config = dict(
    n_layer=12,
    d_model=256,
    n_head=4,
    n_kv_head=4,
    head_dim=64,
    d_mlp=1024,
    vocab_size=15185,
    activation='tanh_gelu',
    norm='layernorm',
    norm_place='pre',
    norm_eps=1e-05,
    positions='learned',
    qk_norm=False,
    attn_scale=0.125,
    bias='all',
    tie_embeddings=True,
    parallel_block=False,
    init='normal',
    init_std_qkv=0.0312,
    init_std_o=0.00637,
    init_std_up=0.0312,
    init_std_down=0.00637,
    optimizer='muon_variant',
    lr=0.01,
    lr_mult_o=1.14,
    beta1=0.93,
    lr_head=0.0075,
    grad_clip=1.0,
    warmup_steps=200,
    schedule='wsd',
    decay_fraction=0.899,
    decay_shape='linear',
    final_lr_fraction=0.0,
    batch_tokens=[65536, 131072, 196608],
    seq_len=256,
    doc_mask=False,
    train_tokens=738000000,
    steps=6354,
    dataset='wikipedia_en',
)
MLP neurons of a small language model. Each row is named by its layer, matrix (down: output weights) and neuron, and shows model dimensions 0-255. Each number is 128 + 32 x the weight over its row's rms, rounded and kept within 0 to 255. Numbers have three digits each.
Before each neuron's rows, "raises" lists the tokens whose logits its output raises most directly, leaving later layers aside.

raises: ", she", "s, the", ", she was", ", it", ", he"
L7.down596:109074184166144175149075131141095061197124140193097116090127103126150120136123095189066161091112127111109132121118114135162109156120105082141164178098162098169137090155087107145109150196093168141115192076160166147165084114136118116106107113163056136117159139160126141175146078105125106136141129162123121166167177098136104175054205107142097117086102139083183079135108107143085130110148155146147131138123118128116157131135140081092128086129104132140163133144105143137081157141131123058183111182181164067099123120079084139075149143142099109098112115179138135123120114170164121149137180158166166116191177125183120125089068094131092137168166107089122108114075187138072154125138202076126135178099097112137066123133084126131128117180144179105079128124094123086141163143105123

raises: "cc", "ite", "more", "stone", "ff"
L8.down891:155187128025231165118125104118108130146085113109162093040132064131160169047095172117186118107139128144103155108127104116168151164180153091145165130142148129066171147097117107113133166119134159072146198116129149181138156142090111145129070152130137133143148139126102066117102170103122091106119145139117143084156204166191073099111140118146142120111166131175123110166089133101113142171090119160126156081131137120103142183144138116132135139140108132168130189134147154136115103207127153129079107098099152122131098140112120080158148126108129142150074137114076136082146118116149070125097128190122128133115143083114130112189123119066097065083142058105159109186127118175164109088106120107084147125073113145173157134153172083119129141146095174183145095171118064128105131096111162

raises: "es", "es and", "es, and", "es in", "es."
L6.down845:129152104186127137150124143092077145112164075119092146142107174178102157129133133110161184119123168210153104117117164148174149172155107085137163112188137131100105128090173092164141137108143133111141166155103121158144146148100133136106156114159092072126163107071127109089097078135115123160131169136184124082091146116107137121081170177151144052068069169197168147152132136096153152069121157130152104137139128146129117053151116086170123111092152133063122170108175157120089124114088093127166038077067205145112071078136105116180088093137097120126119123155143178092116167103200105143117158149114173115129150068109151109166125120164105102106139102189155108153166090132096148133144090123171177096105058140094155113106121119082113156139173172119145106142106102110121083099191160

raises: "ing to the", "ing.", "ing to", "ing:", "ing | "
L6.down207:061106054082134137142091109079143154138112115115129092148125197129131171101075149124139102143097097153111121116159158140169144188160154130122147144165153148122162152137198070147147124106145069139157103147096119067132180153173140107100206166177138082108116110107113098189164061126135132134146078177141111182168152154114156155185110182134093179087115201151110100135091098100108072144136161172142157107126079126127167199107118089083121141102155129155119118141152111103123061130091114099143127091076118150144164132078064134155147163210089136143126127184098194127168106104107171092184132129136125110149156085115118184090064090153116103115125099152108108172129088077161121118139121082166061189074122115106114121155147089117137102120170100143091105119078119149123113126136133

raises: " were", " were the", ", were", " are", " are not"
L8.down13:144143122145119115199131143111096187101123101123103148183103120079092108114164143068136075133118106062091121062132155095140157173131161117119176131132107013156134057175092226074127146137101134134164090119143052120128062136120126127156099120069120199128128114156130208127093124109134136147148162175150131111108123135082115137116156118095137200151104134089178131144122113113152123137183117133138094133148103151145159152151147143127074096157154111135092178084143070120116202127127144113095104117115116164126117124134094098072149148177152150092134131114157095135090122121157102117100148122082118083157164107101136133126123193152155108138073118150138139121100202090186159168097127192102040160198113107160155150152079185100162155119166119105104130163142109104095088160130131

raises: "ks", "s", "ments", "s ", "s to"
L8.down7:122079113111171097103131188097143090155096071120105147107132157126169129102107136134145132131154095129143169078150103139096152122126112130129141097132146155171150124141067162128121171150137151135075156214121183136106082118099161112137164114126134143115082080034107117120138161147215185125132112115222163172123156087183091132135100172203102140093141179128050081156094195115158075123086140076180119131139126098093154123105151116137147140112127071161138136073145089122068150142135109088149051162121190181110127109144113071121087125127135123121123150107119066169172101097174122139142142104112079176079116160150129093130130123135113141131153118118161127107188110133136176180109041096102194143104121144130098119141131063135061090140133168164164130149122128160168116148114139

raises: ") was", "\" was", "o was", ") is", " was built"
L7.down688:127134149132149087133122099115120119143125116115127108132097191143089109123139184092135101109154153152083144107152173128119147162134165173154173156152144002118139063134149132102103077171125169118180103121122107106165101141120080187132179102124141142144102188158121168125110164118146143146186143090093181129117128134070134087123079173100169137101110105081151126087132127087088118139122126112074144087106147112155149106128151141143094129180163128167153158090134119146125179094090173158130080087139078188102086160144130172119161117136191128147124141055134125136127150155109106183110168131087110090132150137150068107172125122141119173104092108096136173066149081073199086164127173115036083083164157137183125108136156194083195158141124076088075123122176094116087111136119130

raises: "ered", "ers", "er.", "er (", "ers of"
L8.down518:153173080188169123162176140180102143103110148131181122080144151150149124135114084133071123133141017208133100104141170115143134102209163119110127108140082090123133224222195130116160110122077156118073118151047165105108112131117099180147154171085133063125101133090167110121121118080132164041101153123160130159161123097160140149125085115152093192099155166144120148114115091114114135075128164154103143148171146084109175142066102098147131173097116153114140110101127142111085121102149155110116082123105142142112078143092107056100145127161151137148157100130119141103175143131168123182147147083173098142129149104090154168145106118148173111144098153147086131150093094142107103210119127073164131150128152089158112139138141114141081096113071092095135108133145152137091141115100158

raises: "'ve", "n't", " don't", "'ll", " do"
L8.down606:145136070179101166129148129102111145135152164146089085108186064140090101147154127150183163067090084144117149164138132161163112133135171119131133145065111144160099079142073116135114150164054105129171114128124153100142136160152110128087082140138141183108128082145138088162109199140185128157098108121130121111156146141065071094136142144094087175139143144103096142058159089183099127144136100082157124131181167138139096148132199168160077109149098134132117129173127108094116187065139117120163145166122100128097135170196094090138134117123142079104166145148138138078158079084141135140131174134105101140103108128114140128088151198136126074039110141120131103163169109139095148095143115186170111133086098107191120177153123180194132107060091109181097151146082140124088143173062157

raises: "e.", "I.", "C.", "af", "e,"
L6.down516:089085140168018115092149108092124159140134123144119149135084115138120174119106157069149098127171117145092148151128157094148182192109118155122121113168117128085167219141107160075163141176109171127157140156094122098078141136146125087141074134065148094127148130151127119161152086164110140097143090185150113119133169167144102139114181121089086111117090122154164131179147130082164105161070122148135181095102102154058139147140143116089173149144096163137071100129084102151155107092167157104151145183084096145144158099167144100135176167097100163162214135155150135105174142098134155134114154084139132139105066065122137130156188150138106157104086066104114140134134121192107113177105108080132114061159085121083141131164085131102101110147137125146134177092129145115065029113112119

raises: " by his", " by a", " by the", " by S", " by"
L7.down937:129212104142144109123080144148103110189122174075110144149051184151109106155098151131118148168154116060149113142124112111104170168149104088095106110133076131086158129070115169114087081149075107179131181140098131167151117109123154125123089174144108089133194131124074071147177075107110145102153148120129115147141078118115120103110142093080120149115189108178125143100089146217111103157153161164104116170078131169127128090138148153096110122116140149164140111185109100146118143212091162097110145096127131129161139106101122103141090137192144077058173193155172136125188075158120127134134141162154103138124187091159080121101154097032132098152115185120124091141126134051097108132186122124159103136139109081086156135144102122182109157146156123155129121158133127195092112131159099

raises: "ptom", " species", " vir", "anth", " vacc"
L5.down546:076093107106121108116158064121152172131161166129162139113097101111134152150078137123142138160137109121115111113141085117108131147144120206114157090138146191113130155170142163187131111148175094099108140175194120136143183103135074049107121096097092118174157127090129120079075131129113216134105137083179078140121047140123083188145096129145158128133175097075100129159179091164100073139158103098128132157206135074162171110135138133061133117137068168120117141091135117132138158118141085142151121132130142113142160134104121062095083109117202108123157109102179130110162163192106145128140175190145139183086156116070170100168169074110080105098107134085116115159111157084132150094120146122112196128127136160136161191112121161063130111164113082127094152154127081141118143139071142

raises: " force", " rescue", " forces", " troops", " soldiers"
L8.down502:149130114109167116060140112118168152140118086107167199142108102111070144055141144194079165108165137183145143098102139144088172139198115174116174125114137116108066110115190203118094152119164137119136156143142133156134162106177097151113034116176135123078133176088173082091112116111117131156151114161178111164149144122110099077111079112132145151108162185073090124111103119191115165143069143055165096114127155177110111141132110120129084108165133155059175071174141145117101127063068113157169152151070172133091145100133125162166134141151162134117124115116144080122101118052105120104107149193101105121086142114144086081119118139174185133129109132168142103125128114139103131132174159157138167139147144093182138154114145156109098072196141151091106088174148123117105141096090122

raises: "Review scores", " | Star |", " rating", "Professional ratings", " earned"
L6.down714:114113095176150093149121103081179138157117061161126112123159118115128130141105143166170167085115092099131108140101087159124165119080178112147080111128166051139122157109170133139132136116137115116163064114178139133164067060139095152108214170155162151114110143140071074112116083220130124130117136187099121084154115144145107072137174098124124139111059129101152117109166151106071146129165095108184170165130093096104150113139119109197153138119154111105199175101147100118077149093098088120163092114109145106085102165114095162087161178128088131098144110151082164111139127133149139096125140158178070158183079147115105184089116079120143087156104143095214071138154125191101123076148151154126108134097150150116171165120168140149125119187131090122140123204129163122111108137155169

raises: "ed that", " that", " that she", " that he", " that they"
L8.down934:097122126154147104084117112135090163051077144100167141131171144138120154204151129113172122158141170103115168138157149132097079141130107111087132047086135148104100158131155072119118168118111125156142086157137198154129123149101126173155166150060161129161108146090102154133192126144119135094157156106153160190131119128160138133111125086117182167147075109081184123131153160151169143105138088129134111120137097135127117106148071155126114120131102078184108169149117122124135176099119087111235138124120128150096138183055168130173162182094151102118117174082041105163177156140147090082151138144123109076168157157138115106064069134157096124109115109123171148129102103184134125168144103149102109170101076139138163064081117149083102077186136090076167082061151091123146122103122141

raises: " by S", " by", " by a", "- • Total: ", "-language"
L8.down409:128116197151159058078123166163159140117106113125135179124072128146122107211132154113167093110127145121083141085191087065074165097124098101102103168103166120092181124138185120110110092120070135125179128149145182174096144143075145118135106173119093084121106120142130094157177155151187076116075107108103157138084189141112153111094108092130176156157104141111101070133126120194203141103079143122174054147121113110173127111118066099166125073122100084186146155119120088122143118181159121100103130134114126073124121136051199124114140134063062133095134122126135077156120178167172169123130162068098118111155156161125127165120112111136164113178181118122144134167113104133134119067116130119111114084105125177175108159113171101155113136110162127124130154130090179108163119156146161

raises: "e.", "e,", "e's", "e", "us"
L8.down468:081110110160095112107116104120111107094103140130150133100128161093109188191094153128124130122169114149148153158117102165144084150162095099097073151175146152081150154109129164123125153153127117152165080138142120064131150120141123109110092157174112146113196170122067082127106135116143057087141118135113167121106145119091118163160135148141101190117136172104160121192104114134134098093117071105113160147150114149109095099182127107119133139164166137161107079100159117131159088099141156190181071093142167118172111114159110146178059102133111169088091142073206112119158138106076109133139156186169143095142162074039132146120139113145144095115111110206061176151152110155167194158143111125175093118070101121123088146095159078128083134170140160074138170216143143127096047091116122

raises: " that it", " as \"", " that the", " that she", " that they"
L8.down825:120133108125173130097087143121115097145040156151109188094087183170092097123156178120113133185149163100131092175152139121103091109121155155150076139089114124076133151083100087096095147131084185153158114147122147151111107142079109134132063157116110138138085111151124110154123146138105113117179000130105159150148104148146103080141127140128178137147139119174113116089125126139102141098171117097177157181147109112121137071119117155154114131107146172159146100142115140128078137082193123152136124131141129134113059152120145136043108168157096108105131072084148191158163132131106150153130181115157196143118171117138099144136116091106092140114129108207134123144142128161116211086143147134120105156168063146089133139110095103219076181115120162085113141147116146181141135068138126

raises: "ingly", "ings,", "ed to be", "ings.", "ed with the"
L8.down926:096172123171117116134145121114116139075050096185181115124130204158149136148048138196043143132135128130121151122095158124087145133148131128171164134166070167063175135140096124109109082148135176122115100111075175072109181121167166124108129178125099143096156200147136105131105193165120082099093142073147152136092099134106163153136091076156147117094084144129177115155178114136099155119119109168109133096160110074138165154096108116155169129133154100158126113110102106110095172144074159087167078131105141112161080196091143135147084087137141134143123109203103151103095148086204144120184127144147107078158120166123089196092078120161128123094070125180141125152103065131148088160106099109128093148165123109138177102200162109116101093086165110141125130103113110103132149125099137

raises: " \"V", " \"E", " \"A", " \"F", " \"N"
L6.down399:134056137097106125113168187134113113171150156118106163174120113119142106142137093124066071150165117114096146114157114115072103146132166105132080161159125140145093139169126102094135101135121111133137095145115117067183133108107121106171171148139079122131104038115149171151112144163169130095105152157061170155169109117146071222144153111085121139120144113134155085103057143089159097181115102089127157087169081132143120058081109193135106099133114094142131180128082103149150111113146137173164109187162142102129155151156131204110164141079050147169100100152141101134147131154155166182188141106206138115112134159131086115110141104181094113148163121133122131090103098127169118082100114111116123156147176137189096118038135052123115105133177106116113110132145196099189122117153166